config.yaml
n_layer: 18
d_model: 256
n_head: 4
n_kv_head: 2
head_dim: 64
d_mlp: 1024
vocab_size: 8192
activation: "relu"
norm: "rmsnorm"
norm_place: "pre"
norm_eps: 1e-06
positions: "rope"
rope_base: 10000.0
rope_fraction: 1.0
qk_norm: false
attn_scale: 0.125
bias: "none"
tie_embeddings: false
parallel_block: false
init: "orth"
init_std_qkv: 0.0386
init_std_o: 0.00643
init_std_up: 0.0386
init_std_down: 0.00321
optimizer: "ademamix"
lr: 0.000512
beta1: 0.9
weight_decay: 0.1
lr_head: 0.00696
grad_clip: 1.0
warmup_steps: 459
schedule: "wsd"
decay_fraction: 0.944
decay_shape: "linear"
final_lr_fraction: 0.05
batch_tokens: 65536
seq_len: 256
doc_mask: true
train_tokens: 700200000
steps: 10685
dataset: "wikipedia_en"
MLP neurons of a small language model. Each row is named by its layer, matrix (up: input weights) and neuron, and shows model dimensions 0-127. Each number is 128 + 32 x the weight over its row's rms, rounded and kept within 0 to 255.
A block is one neuron, or neurons of one layer that tend to fire together. After each block is what it responds to, as a language model described it from the Wikipedia text at the highest values.

L5.up190 [103 102 135 130 169 122  73 160 138  77 130 130 108  61  82 149 154 195 114 115 103 122 142 118 158 150 188 168 103 109 132 105 133 106 106 143  96 142 171 145  92 156 147 165 108 154  94 145 115 108 133 150 124 118 135 100 101 168 163  98 131 143 144  94 144 106 170 130 122 123  70  67 139 151 120 184 147  82 105  82 112 158 141 141 147 155 119 158 114 143  73 113 131  96 156 149 119 108 136 120 162 165 171 102 115 112 109 144 103 193 114 100 173 123 108 178 191  88 162 167 155  30 126  97 113 104  88 130]
L5.up322 [115 191 100 166 146  95  63 113 129 160  94  94 137 148 124 121 109 127 153 164 168 101 112  80 103 189 129 101 148 118 178 183 157 128  81 132 167 136 139 130 154 103  84 163 105 149  72 123 107 222 126 105  84 117 143 137 157 128 200 125 117 112 127  28 136 111 157 116 143 135  97  81 162 133 145 141 196  94 114 134 153  91 119  56 123 125 116 151 153 154  94 139 177 135 126 106 107 126  61 177 179 145  89 183 113  55 165 104 139  97 150  96 127 144 147 225 150 135 171 122 152 121  68  98 105 115 161 134]
L5.up626 [110 138  99 170  84 146  43 119 149 120 108  64 140 154 119 167 141 148  84 184 105 139 157 116 165 198 122 173 150 178 123 111  98  76 129 120 127 116 133  97 181 110  75 133 187 122 152 144 121 183 137  95  69 127 126 156 100 163 184 149 126  81 100 162 127  93 109  94  78 125 128 120 130 133 107  75 130 139 137  76 145 136 105 136 113 146 138  85 118 139  74 122 147 153 108 148 133 130  85 161 123 154  77 128 115 182  72 121 160  97 165 125 113 122  84 119  99  70  66 131  96 158 130 117 130  47 157 134]
L5.up670 [113 109  98 131 132 102 129 144 160 134  90 124  90  52  72 143  98 179 114 209 104 112 177  53 176 118 155 137 144 104 141 102 181 121 150 209 122 127 128 121 122 140 122 110  77 146 148 170 138 151 179 138 156  90 143  99 135 184 162 151  92 117 154 114 131 153 131 173 153 144 127  48 155  63  29 156 177 113 136  52 131 117 148 100 133 112  94 147 151 143 122 147 106 126 146  93 105 142 114 117  80 156  95 164 147 100  82 109 147 151 124 147 158 134 114 174 176  89  97 174 151 114 129 103 123  85 153 124]
L5.up688 [180 170 154  87 108 158 158 148 193 189 128  95 127 102 102 171 156 152 115 141  98 169 138  64 147 170 137  84 171  95 178 132 147 103 208 154 107 164 174 121 152  96 139 142 113 175 109 126 124 174 135 122 149 151 140 147  81 183 126 173 106 138 116 123 133 138 167  74 126 105  73 155 147 139 139 150 145 124  99 155  54 127 121 126 103 120 125 134 106 168  94 142 138 117 186 143 118 153 144 176  93 100  56 189  76 141 122  94 153 143 179 127 163 134 101 104 126 150 139 138  94 144 145 140 208  66 111 110]
L5.up790 [ 86 147 130 177 132 122 126 127 149 150 118  55 109 125 105 151 105 145  88 166 143 128 125  99 137 168 143 130 117 116 110 118 138 107 124 136 156 147 130 151 183 163 110 139  73 100 141 136 140 186 154  93  84 110  91 140  50 168 113 133  78 142 141  99 115 121 186 100 116 145 137 100 117 120  98 132 169 142 160  28 129  81 126 104 141 128 158 120 159 203  72 153 166 123 117 133 137 107  78 151  79  94  62  98 114 114 121 145 150 140 118  86  79 133 130 162 106 122 161 161 109 181 106 191  98 182 123  99]
L5.up941 [139 140 157 148 113 152  99  73 132 173 117 106  74 154 159 169 153 123 112 136  71 119 125 141 180 105 177 129 120  82 150 166 170 170 139 109 114 115 138 159 177 132  90 154  57 155  78 117 131 175 105 109 137 127 133 119 116 133 156 110 141 128  78  95 155 116 105 111 145 120 121  93 164 148  61 127 189 153 105  74  73 148 104  99 127 167 116 136  99 131 133 185 100 140 105  91  77 131 129 116  90 182  82 169 135 145 156 105 186  86 172 162 102 107 131 173 122 143  97  89 113  77 123 125 152  85 143 149]
L5.up996 [ 98 111 202 146 118 113 103  46 126 131 158 130 125  79 117  78 113 188 121 160 106 147 115 112 129  79 150 106  97  96  94 114 147 146 123 156 141 157 105 137 107 188 131 166 107 181 144 144  88 115 186 152 104 118 156 140  77 123 116 121 133 159 140 129 140 171 127 128 168 119 109  81 142 183 148 184 167 130 152 133  72  96 170 122 167 191 130 150  84 155  73  93 109 113 114 109 154 163 139  77 161 169  85 151 123 139  99 125 112 160 161 129 118 122  65 219 135  86  76 119 143  70 108 148 111 101 147 153]
Description: Year numbers in text. Year tokens or their final digit pieces, often after "In", "in", or an opening parenthesis, as in "In 1976", "(1997)", "18'29'".

L12.up625 [133 150 185 102 157 127 126 149 192 140 136 145 142 176 131 138 109 164  77 170 156 129 168 155 148 121 167 145 105 143 169 155 156 149  79 190 108  97 125  64 133 164 152 192 147 134 151 191  94 133 126  42 110 139 183 142 120 132 121 134  94 114 144 153 144  65 117  96 102  89  75 120 138 130 107 189 108 169 167  76 153 150 138 134 162  98 166 124 106 137  77  94 105 154 127 107 121 136  67 122 164  83 149 169  78 114 161 188 136 167  62 135 129 183 102 161 190  91  84  99  91 149 102 130 155 145 162 140]
Description: Mid-word fragment tokens. Short word-piece tokens in the middle of split words, often foreign or rare names like Po-d-četrtek, Po-w-ązki, nickel–ca-d-mium.

L4.up52 [152 124 109 157 127 153 134 150 160 119 174 145  90 180 152 151 164  85 144 108  95 179 163 149 124 185 116 130 160  99 132 162 145 107 114 157 126 169  84 154 129 100 124 142 146 146 196 201 135 180 128 105  70 101 100 125  98  65 162  84  89 120 141  98 145  65 178 204 127 103 109 146  71 102 111 169 106 103 132 120 145  87 141 100 158 108 187 169 145 123 174 156  95  82 103 139 185  95 115  81  81 158 120 105  74 163  68 181 157 123 170 119 118 116 107 140 202  89 110  85 125 114 149 122 101 130 165 111]
L4.up158 [ 92 159 115 133  97 177 159 136 210 184 145 109 120 114 186 162 119 112 138 109 125 117 130 132 141 137 150 151 106 100  96 209 136  81 160  96  92 156 138 137 122  85 126 189 157 103 104 134 115 120 158 168 147  96 204 108 104  94 100 104 169 170  95 152 142 146 141 114 173  62 109 120 138 158 143 134 128 127 143 116 115 141 108  84 131  98 104 125 151 138 141  94 108  76  98 118 146 145 117 111 153 104  98 121  77 145  99  51 142 104 199 102  84 141  98 143 105  50 122 114 113  94  71  98 164 147 124 113]
L4.up215 [ 95 122 176 123 105 128 115 169 234 132 119 115 116  72 148 125 133 128 144 136 171 121 131 104  94 162 114 121 177 125 145 165 134 156 114 148 100 188 116 124 163 113 139 168 125 107  97 147 114  99  82 134 131 181  80 113  83 146 115  88 158 112 156 167 122 114 157 105 101 108 162 122  82 101 153  84 153 126  95 105 102 159  93 130 159 129 123 204 109 130 181 189 198 103 127 163 167 108 155 135 133 183 131 179 120 119 127 106 141 198 147 115  82 110 134 140  95 115 141  98 100 123 156 186  31 122 107 103]
L4.up383 [111 168 172 155  80 117  54 164 201 144 149 113  76 147 135 145 125 153  85 165 126 115 156 133 150 159 143 154 151 127  77 139 110 144 114 108  98 152 178 102 187 134  70 123 130 120  94 149 113 118  93 126 150 159 125 105 125 105 162 132  94  98 166 157 104 126 146 109 158 116 145 127 121  38  72 163 157 100 133 176 179 101 118 112 139 122 171 134 186 120  72 162  98 120 193 110 162  93 167 115 135 206  77 180 103  78  90 129 188  47 136 112 114 101 112 118 133 109 160 113 106 128  79 182  97  85 154  77]
L4.up915 [108 133 155 109 106 105 172 100 155 197 190 121 146 153  85 157 139 119 118 166 113 134 200 150  98 132 130  99 117 123  94 137 159  93 181 168 105 138 135 155 156  85 106 165 101 141 116 100 140  92  42 142  88 118 159 148 105 174 140 173 115 189 121 189  97 159 137 122 134  61 135 138 105 161 139  81 131  80  81 149 142 138 144  99 200 167 136 240 158 125 146 152 107 111 132  88  99 112 146 179 128 155 101 107 111 160 158 114 107 106 144 125 113  68 114 144 115  76 187 128 105 166 155  91  91 141 171 152]
L4.up953 [103 104 112  83 170 159  86  82 170 114 152  90  62 107 134 141 193 105  79 124 103 129 120 119 116 182 141 140 166 131  46 153 121 116 140 153 130 103 113 131 125  86 141 137  71 102  37  95 103  96 112 113 108 104  49 157  75 107 108 123 141 126 143 145  80 112 204 176 144  94 146 131 109  78 117 100  91 116 162 115 170 132  94 101 155 112 132 180 178 129 154 109 136 101 160 188 190  85 101 142 155 110 133 149  64 157  96  79 154 106 159 114  59 108  80 178 154  89 120 109 102 162 135 124 115 165 171 159]
L4.up976 [167 104 101  96 127 136 103 194 150 111 101  98 132  87 121  94 146  73 146 130 103 119 164 111 107 169 177 178 117 103 166 141 138 113  98 106 165  95 140 144 172  97 139  87 139 131 133 180 126 136 174  54 176 108 103 133  74  76 209  74 189 168  76  72 128 109 144 143 127  96 108 107 112 116 172 103 150 131  97 104  69  96 109  68 134 113 144 165 141 142 118 100 178 120 171 193  85  64  66 137 161 112 114 116  80 180  99 108 125 130 160 149 110  87 154 134 146 141 117  94  80 152 133 124 130 149  94 156]
L4.up995 [130 109 221 137 101 143 108 155 133 114 119  84 103 136 185 140 129 146 160 187 190 146 109 171 126 160 122 103  59 125 186 188 135 106 131 121 156 112 107  78 175 167  53 181  74 110 110 153 124 102 139  90 134 156  92 149  86 133 124  92 158 117 134 135 169 115 132 144 136  94  76 162  77 124 159 117 148 116 106 123 140 112 108 101 157  90  97 138  86  72 120 146 169 107 132 192 145 104 115 110  98  93  89 123  51 139  56 125 171 113 119 144  93 106  79 117 116 100 181 150 133  74 117 155 162 150 156 121]
Description: Subject pronouns in narration. Third-person subject pronouns (he, she, they) beginning a clause in plot or biography text, e.g. "when he finds", "as she". It also fires weakly on mid-word pieces such as ro-gu-e and po-ker.

L4.up72 [133 143 182 124 115 112  95 105 153 149  87 165 131 151 135 112 109 144 114 153  78 147 192 156 152 138 157 123  81  93 167 130  95  81 222 102 122 113 139  89 127 123 107 143 126  89 163 172  81 139 161 112 115  95 101  82 143 124 153 193 114 110 153 155 114 137 113 169 105 174  83 146 121 133 111 147 186  73  96  82 168  96  71  76 148 132 131 131 137 153  77 144 218 105 123 106 104 128 147 125 138 124 110 173 122 137 116 114 101 179 125  84 103  85 124 187 104 104 177 142 122 132  91  96 150 130 145 122]
L4.up124 [121 126 189 105 105 142 105 169 190 149  94 148 143 151 160 137 116 107 143 139 129 117 178 130 160 134 123 172 157  72 117 166 139 126 147  72 152 111 101 158 121 121 157 165 132  91 140 125 129  81 155 139 172 113  82 170 158 141  80 148 137 146 127 109 135 135 139  90 118 106 101 107 140 153  79 176 195 114  95 109 137 112  93 156 140 179 114 121  72 225 143  75 136 170 121  99 126  84 126 199 102  50 123 182  77 127 147 161 101 167  99 102  74 135 141 149  76  84 142 100 103 146  90 155 142 133 122 116]
L4.up192 [142 144 162 125 138  88  61 149 139 108 145 121  96  96  80 209  88 151 125 172  99 122  96  64 136 174 130 104 176 114 154 152 147 107 163  93 108 138 144 105 158  80 101 187 148 141 124 138 130 153 147 143 161 121 108 133 115 164 198 150 161 164 121 143  75 158 159  78 126 122 125  52 176  65 180 132 104 129 144 130 100  74 142  93 112 118 113 157 135 121 146  94 131 163 160  65 110  83 122 125 109 201 109 145 136 146 104 124 146 149 195 128 153 161  88 165 149 117 148 111 138 115 122 120  89  93 107 115]
L4.up492 [ 99 157 136 142 162  72  95 196 166 123 101 160 113  93 153 108 128 109 109  85 150 141 112  95 160 145 120  97 155 136 149 172 216 155 168 176 125 177 145 142 106  96 115 198 107  58  76 200 143 116 111 146 160  97 214 113 100  86 158 146 160 128 133 147 106 114 162 124 117 141 136 110 112 145 119 103 128 109 149  93 150 102 113  78 129 107 130 124 158  93 139 139 157 114  78 121 105 113  74  75 126 131  75 155  51 112  91 141 173 100 136  85  82 157 112 173 123  91  94 140 106  99 145 118 124  61  93 115]
L4.up513 [114  82 154 128  68 136 114 163 171  88 176 133  65 106 139 136 120 151  89 155 171 149 125 175 130 153 107  87 124 127 145 154 164 139  94 136 156 140 192 141 154 107 139  96  90  82 161  98 131 152 136 135 164  74 148 140 162 120 188 174 120 123  76 114 103 103 120 123 138 117 132 123 101 121 195 100 115  91  85  79  72 172  93 113 124 147 147 116  84 170 134  95 169 110  98  83 102 121 123 112  97 140 133 164 129 130 117 144 100 133 110 105  76 108 127 131 159  82 132 140 120 101 173 158 162  94 146 122]
L4.up767 [ 90  98 172 109 162 127  89 173 154  90 150 127 116  62  76 151 104 119 120 208 173  87 176 115 125 170  79  79 167 111 125 152 150 114 133 110 120 144 108 100 124 181  80 140 131 202 104 141 129 160 175 149 107 151 178 123 113 171 166 121  54 126 128 154 149 138 208 188 133  99  79 114 126 109 150 168 121  86 206  63 214 102 109  81 143 150 136 106 155 163 141 125  92 102 126 157 175 104  81 103 109 137  90 100 137 147  22 127  78 120 161 104 124  85 138 145 156  94 160 138 128 104 122 179  97 113 157 177]
L4.up863 [125 148 132 115 121  41 105 109 145 196 111 124 142 137 109 143 173  48 171 140 131 187 179  96 102 156 170 187 122  62 120 133  84 138 135  26 149 199  90 121  95 122  76 151 167 128 115 240 122 173 148  93 124 151 144 171 178 148 117 110 139 185 198 149 107  90 121 143 156 126  97  61  80 127  99  96 162 102  84 121 178 151 118 103 173 135 144 149 107 112  83  61 121 118 110 151 104 138 123 119 100 132 108 141 134 157 147 160 125 152 111  96 127 141 152  86 111 124 126 112 148 162  63 148 129 110 113  99]
L4.up864 [105  98 143 128 130 121 153  77 168 102 170  82 159  84 121 186 163 152  94 184 165  96 111  69 111 179 106 106 152 124 104 145 147 153 209 165 130 166 156 104 133 175  98  52  70 132 134 123 101 127 162 171 136 108  89 101 105 128 142 167  95 114 105 183 131 148 130 135 137  87 103  83 148 100 130 127 167 130 112 136  83 141 154 105 143  68 128 168 133 147 111  98 151 159 134 133 120 139 163 136 124  93 140 108 168  76 127  80 117 166 124  45 168 103 102 179 164 117 133 179  97  82 126 112 136 130 140 149]
Description: Calendar year tokens. Four-digit years, or the second half of a split year, ending a date phrase such as in 2012, September 8, 2016, (1991–2020).

L5.up87 [112 132 206 105  95 153 148  99 202 138 155 107 145  87 111 176 108 139 147 141 122 115 146 142  44 144 161 152 125 112 148 116 156 146 131 125 138  89 131  87 138 118 149  98 167 107 141 158  74 117 140 169 160  79  87 177 105  98 147 191 121 123 166 135  99  80 174 121 106  92  91 120 139 140 140 129 167 123  79  56 125  64 164  53 143 165 132 154 126 123 191  85 139  50 143 116 128  88 137 151 132 164 133 146  93  81 162 146 190 121 146 121 136 150  53 104 113  94 139 104 124 163 140 149  97 119 150 111]
L5.up400 [152 168 170 108  83 122 119  61 119 151  70 101  87  68 107 125 144  95 129 138 158 121 159  78  98 149 135 134 111 152 158  89  87 105 151 121 149 131  94 100 126 119 138 115 117 171  79 166  54 159  74 111 142 182 165 129 106 115 128 159  98  86 137 106 119 128 142 159 145  98  83 115 153 144  90 163 137 118  76 123 124  97 104 124 144 169 150 179  88 135 106 107 109 100 100 131 104 169 152 153 143  69  96 152  74  52 149  90 185  84 133  85 147  91  93 129 106 117 156 157 122 136 107 172 192 175  86 139]
L5.up431 [117  91 173 120 138 196 100 129 128 137 171 119  92  88 203 160  85 103 160 163 117 107 213  82 137  94 177 106 166 112 115  86 142 119 184 100 138 150 158 129  89 151 153 160  96 141 145 113  63  97 120 130 151 112  99  86 115  83 118 102 129  77 115 103 133 197 139 159 174 126 126 108  99 158 126 107  90 104 151  69 125 139 122 109 170 103 152 137 155 155 152 147 142 108 102  76 192  81 182 124 159  97 123 152 119 118 141 117 131  55 131 183 120 147 167 116 116 150 106  64 103  98 122 145 132 106 146 107]
L5.up456 [ 97 215 110 170  97 197 126 138 207 103  64 154  57 147 166 251 181 132 144 141 128  89 153  98 148  99 104 156 189  92 140 159 112  82 165 149 121 126 135 139 122 115  98  73 120 154 122 143  57 173 112 155  97 108 109 115 161 138 128 142 108  73 106 164 124  93 193 100  99 131 132  89 124  94 152 139 141 132 186  92 105 105 119 102 139 130 136 131 178 109 177 121 142 102 140 134 168  88  85 158 160 126  71 186 125  87 112 120 151  88 162 119 145 142 149  97 136 125 120 167 118  95  62  93 142 154  94 158]
L5.up528 [154 121 160 149 109  69  82 132 175 138 167 146 143 157  72 126 147 136 114 118 103 159 160 145 182  98 130 134 170 116 117 160 166 114 119 131 109  99 115 117 177  86  82 131 149 104  74 111  70 119 114 153 102 134 111 176  50 139  89 131 157 119 109  90 157  95 166  99 123 124 119  96 117  82  76 114 120  89 174  62 102 108 106  64 113 142 111 171 200 155  98  75 126 130 116 105 118 156 109 118 157 116 142 116  72 138 106 124 186  86 130 128 133 113 125 165 153  74 113  96 121 132 139 131 150 157 133  96]
L5.up605 [ 63 117 110  59 126 212 113  99 117 153 164 139 111 169 100 159 144 139 109 170 156 129 104  89  94 146  91  90 108 148 115 174 195 166 139 115  56 113 164  97 134  90 113 140 163  92 123 124  82 135 134  94 113 119 164 107 174 111 129 113  95  85  69 170 142 142 171 144 170  97 108  80 116 101 138 105 179 111 102 129 177  98 110 120 159 147  99 158 181 121 167 118  89  95 123 168 176  87 109 178  93 195 131 135  95 107  60 147 183 101 142 111  76 121  83 143 123 129 100 160 109 113 149 158 244 118 130 154]
L5.up865 [ 96 144 122  90 152  95 132 123 141  60 102 156 158 146 130 201 138 208 116 147 127 154 151 125 117 148 113  93  92 155  85 206  99 140 113 172 155 161 130  96 125 111 151 136 124 139  55 110  89 107 102  96  89  98 160 126 130 135 180 158 163 111  98 168 185  77 174 124 129 112 139 152 160 107 164  72  52 136 148 174 112 118 102 136 125  81 112 139 162 102 190 122  98 101  59 123 127 103 130 117 181 146 126  83 159  90  46 183 191 136 136 168 137  87  92 107 158 108 102 148  96 119  91 160 164 122 124 110]
L5.up885 [ 69 134 133 132 152 136 119 115 150 132 139 165 104  83 168 160 196 120 131  94 106 135 118 107 155 137 136 106 134 112  99 194 144  93 162 146  92 116 144 116 135  76 186 141  92 102 103  65 107 151 149 111 116 143 154 101 120 128 153 151 147  98 112 122 119 189 219 106 130 177 116 139 129 148 205  89  51 100 138 136  86 144 112 106 143 133 148 143 128  90 106 149 115 112 143  83 164 168 110 145 184 122  91 112 138 187  77  78 181 121 126 115  80 155 133 129 150 101 170 102  97 133 126 164 102 116 132 141]
Description: Word-final split pieces. Short subword pieces, most often "t", that complete a word split by the tokenizer, as in do-t, bo-t, die-t, exhaus-t, cell-o.

L12.up274 [135 121 145  91 163 160 137 140 118 118 192 173  50 144 119 154 116 138 156 105  42 112 155 151 121 146 138 220 150  85  77 118 116 102 199  91 120 118  30 144 134 195 126 194 148 100 153 152  91 106 124 131 119 149  57 142 131 125 148  98  87 107  83 145 120 117 198 169 100 149 145 113  91 104 161 114 202 128 173 104 133 170 141 147 142  89 197  94 164 145 108 116 144 117 150 132 198 139 111 165 161 134 109 123  92 159 117 133 119  94 167 127 104 111 128 133 117 115 102 163  97 144 110 135 140  91  99 195]
Description: Function word after subject. Function words right after a noun phrase or subject, especially "of" in noble titles (Duke of Bragança, Duchy of Mirandola) and auxiliaries have/has/had ("has to find", "had entered"), plus infinitive "to".

L4.up277 [ 68 120  93  90  86  94 139 152 163 164  97 153  70 209  84 133 105 128 147 149 107 138 144  96 159 176 158  90 131 162 147 116 137 115 142 161 135 122  88  74 137 164 138 177 107 152 167 194  34 137 130  89 121 110  89 122 149 118 126 108 149  75 109 140 181 100 157 176 126 124 114  86 134 118 135 153 180  65 136 132  69 102  96 150 158 159  64  98 125 187 182 154 152 111 100 112 121 158 119  61 110 128 157 141 124 123  84  80 103 127 171 158 111 153 102  92 118  98 154  90 137 110  88 156 121 128 177  64]
L4.up356 [118 138 163 119 135 116 156 105 175 165 127  98 170 140 135 196 175 126 116 134 156 107 179 116 128 158 147 173 190  88 147 147 192 170 133 132 116  69  59 162  65 144 164 131  56 144  59 191 123 143 121 111 105 152 113  85 118 105 103 190 128 140 171 123 152 171 191 101 100 150 118  91 130 128  84  96 202 133 121 140 108 124 150 113 224 121 150 126 165 144 127 100  58 143 201 139 141 117  95 103 134 107 132 107 144 169 111 147 117 111 106 189 123 105 174 164 141 110 151 158  82 150 118  87  98  80 181 155]
L4.up597 [135 125 119 127 142 163 161 171 162 169 120 125  79 124 103 138 138 172  90 159 148 164 108 135 105  98  86 158 158 140 113 175 129 220 132 175 108 110 170  69  73  98 103 171  99 178 135 163  87 117 134 132 121 135 107 130 109 111 139  93 149 135 138 133 214 143 107  80 131  94 111 114 114 127 101 100  73 140 102 157  56  89  80 156 138 134 105 127  86 137 180 130 105 146 104  80 110 141 135 123 125 111 199 165 112 128 122  79 130 110 148 156 125  76 101 135 105 109 156 186 115 121 166 166 138 126 150 153]
L4.up703 [ 99 141 125  90  97 120 120 145 148  74 168 151 191 127 145 181  99 158  86 166 162 163 146 110 127 133 125 120 157 182 116 166 144 175 104 158 109  78 160 128 105 149 155 109  97 150 123 130 107 106 133 166 117 150 141 142 147 123 147 150 137  87 112 157 181 120 127 120 117 117 119  95  73  44 179 152 200  83 114  94 141 108 116 115 167  43 150 185 131  96 176 136 102 124 101 121 172 102 143 122 159 123 121 135 143 123 102 116 184 149 157 169 155 155 177 147  84 107 135 167  86 101 122 151 153 135 141 207]
L4.up799 [144 123 137  57 152 144 160 109 152 180 112  70 125 137  39 198 148 112 173 112 144  78  83 147 177 127 155 210 126 127 115  94 146 170 147 161 105  59  70 101  73 172 146 143 185 110 108 116 127 146 197 105 175 141  92  89 122 174 126 116 160 164  80 174 151 164 111 137 145 152 145 109 130 118  81 158 131  84  45  88 143 137 119 108 151 160 125 152 153 216 146 120 105  95 106  85 135 111 139 116  82  83 177 115 125 101 139 105  95 124 163 176 128  93 175 143 104 156  83 116 115 137 103 161 158 129 130 156]
L4.up834 [ 84 144 121  94 167 101 140 130 194 144  77 148 154 168 109 167 140  94 141  93 167 128 171 143 116 166 149 134 182 101 106 134 141 105 124 168 139 121 161 136  92 147 130 163  84 124  98 127 116  89 107 126 132 115 126 110  75 149 151 121 119 163 151 143 160 201 187 112 169  88 133 181  99  73 144 144 177 175 123  95 116 189  81 105 131 121 136 168 117 171 118 133 123  97 107 158 130 123 115 180 165 109 145  87 102 112 157 122 126 109 165 145 141  84 118  89 152  64 119 149  85  89 142 197 125 123 123 190]
L4.up929 [ 78 137 127 125 115 170 170 125 178  93 128 126 135 206 128 196 145 137  96 111 161 136 160  95 180 120 149 142 123 138 117 119 123 131 101 107 144 108 201 134  81 126 140 114 105 125 115 122  78 158 147 160  96  76 109 127 148 121 154 115 150 109  86 144 172 126 142 123 177 120  90 124 134  84 146  95 115 144 137 147  71  69  54 150 117 109 126 129 149 237 142 108 127  97 100 120 155 140 121 200 122 118 137 132 126 125 144 129 136 124  88 157 109 123 104 143 195 105  69 121 120 181  81 115 168 141 131 111]
L4.up1006 [129 139 103 137 165 114 136 117 143  97 174 105  82 181  93 115 118 105  91 130 140 106 217 104 119 181 197  89  79 111 148 168 131 192 120 137 128 106 123  96 107  95 171 158 145 116 153 140  81 142 160 127 146 139 147 136  65 104 125  95 100 121  95 126 157  90 142 129 166 117 171 139  78  97  99  99 129 129 128 135 117 154 120 129 190 119 137 160  86 141 120 164 163  85 139 169 126 156  59 140 114  92 137 180 143 169 121  93 101 151  58 133  62 121 124 120 193 125 143 131  52 136 132  93 114 226 150 118]
Description: Mid-word "t" fragments. Short word-piece tokens containing "t" (t, at, et, it) inside split words and names, such as Vir-t-ual, let-t-uce, rock-et, bo-t.